Part of a small language model's weights.
Size: width 160, 4 heads of 32, vocabulary 2048.
Architecture: rotary positions, untied embeddings.
Training: 324M tokens, 9303 steps.
MLP neurons of a small language model. Each row is named by its layer, matrix (up: input weights) and neuron, and shows model dimensions 32-127. Each number is 128 + 32 x the weight over its row's rms, rounded and kept within 0 to 255. Numbers have three digits each.
After each neuron's rows, "fires in" lists the words (lower case) most often at its 100 highest values on Wikipedia text that the model never trained on.

L2.up181:112159138145126114178123115168120106098158077132162123092151111157108143122162102083152174143046133143108054146119179128108157120108129103099139132139166116136150142097139139052091122120173094141098116124194138116155159174095120190085149127135145156103128100106125110119134125072141171096
fires in: "this", "a", "each"

L8.up114:106124166134077103134107127125131147099130124130128108103000135149220137163134136193161119131159135133131140146070127131132134101100119152118131122070126130134140120130125122079147103126068141124220150145123130106000133110130136131238127154141111075130149142046125155130133112126152109165
fires in: "that", "which", "announced", "much", "mexico"

L4.up208:138166148100164120155132136118123120096131183132146165128129112149094200093106049151167126181146065133158121194136169118138172146077164091084148099108127156050150078176131072118163120139121207117128136108076124162128149229122120125089158094125160112157138105203081151109142145150156147155
fires in: "0", "headquarters", "head", "1", "healthcare"

L2.up386:079139122143175114126120107136128136114142096079072058079085091083136156122078090150181154164115094156118075112171097089070164092114157109139129131157106113154169166099137106130156071100169109143179198121165114108169144172176121092140110123135121140100095137202143113170138116139147101210
fires in: "produced", "length", "candidate", "production", "products", "producer"

L10.up151:168071166126101103168169100126148178080107139108146159116097135146058177106144148156101178119190097115141136142164150091137103124180142131148165138109150181126101075232076164164118131141130108119115110123126112173176134160158139145121127148108151099157119188117195118111121070078112104174
fires in: "0", "3", "life", "7", "6", "library"

L4.up94:129151180161132130127117144108091176107152113153160141150145197212087121136136092175181092113124097123083122156132103145110144145118137085168078112131201163086124066125160088124079083150159134068118077144131081152151141126158111143165085140180128109097150123117161087157108151147154113135
fires in: "1", "football", "2", "footballer", "goals"

L4.up463:117138124069089120147132043110104123150125109092157074140166179144141147089126113118105096102103110074122153138130134145118109149159119157167081159116187156135145147090108152116064122162143140178147081141143115138096129130106132095131081112117136139115036112148158106150127105111059094112
fires in: "league", "company", "group", "lead", "same", "left"

L4.up125:172134141152077114170125124072121171125194045062115132194121173163081135085154107178101155117115116139157136114133106141133138124110121123107055174133173157153140083124103088145171155166161144120094109134109090130123147151153106136126079138103146137115133072121160140119179122123061127079
fires in: "a", "total", "difficulty"

L4.up334:175119141091168150123123076135139149153058202138145118130136128177097145121116110097136147118163080129073173141111160067141140164096123120126142170151131161102092123118182106130046107163159080121086076160170111123108182125119093066122122066102073096178174113186137120125107091123083098111
fires in: "league", "points", "bullet", "point", "lead", "learning"

L2.up499:141172178124142077162172111108119165151148105141152088112167162100141133071116062098156183101084161142152138143130135113170153191125147125142152115134095171171141111110152134112113111107139066168100127134135087110121082157138144158101174130135116108079084116095110105128143170125131187082
fires in: "each", "a", "best", "six", "similar"

L2.up171:112099172172116149114058114143075163129102154121156130141119084109124097054126144120130155119118113109122167080103166222104098078092163108092125113132121133139113130099096080145105126104112152126106098113142144060125106076073111182113102171113119190112134095096117144131128159152114157143
fires in: "4", "5", "1", "54", "41", "42"

L2.up223:150171142168162138101069110104138101157098226163103117120160129141084150179127166143133125138197130117105129094204153120113157118101087154129125155100167102115108099185131132086158153107073101087193160137107171102038142117090121067132144139090091104141150130191147096120155119130162173079
fires in: "charles", "candidate", "chart", "charts", "code", "people"

L4.up375:087141157137146143182181157161149116098122104087105170115131141145107127146174105099143153117107100128122162156122119110138133127164158155056128111129157161080144096132107083191104145187139102145079101127134153123149119149099102197130097123113112136151049125118114125160118127123146116095
fires in: "0", "pts"

L2.up465:119072160079140129126099108106083200074135119120128178149095148202185121146131199145137087118099147145162128116099108191123128105138132144098119155087149116116124130110105100157129160110122135171032150153138144064111135069113131127135111143122072135122152110110114151182129108199168151165
fires in: "5", "1", "500", "54"

L8.up500:103125134092108124175118138143109109161090149110135164058068115132141111157232160104133103132183069176107102111124217078154123120161199128146114140113129170095143152154130160131129112157142214130110149162138113111096171121096120129175143130066151141141148173117112084110137151089115101125
fires in: "that"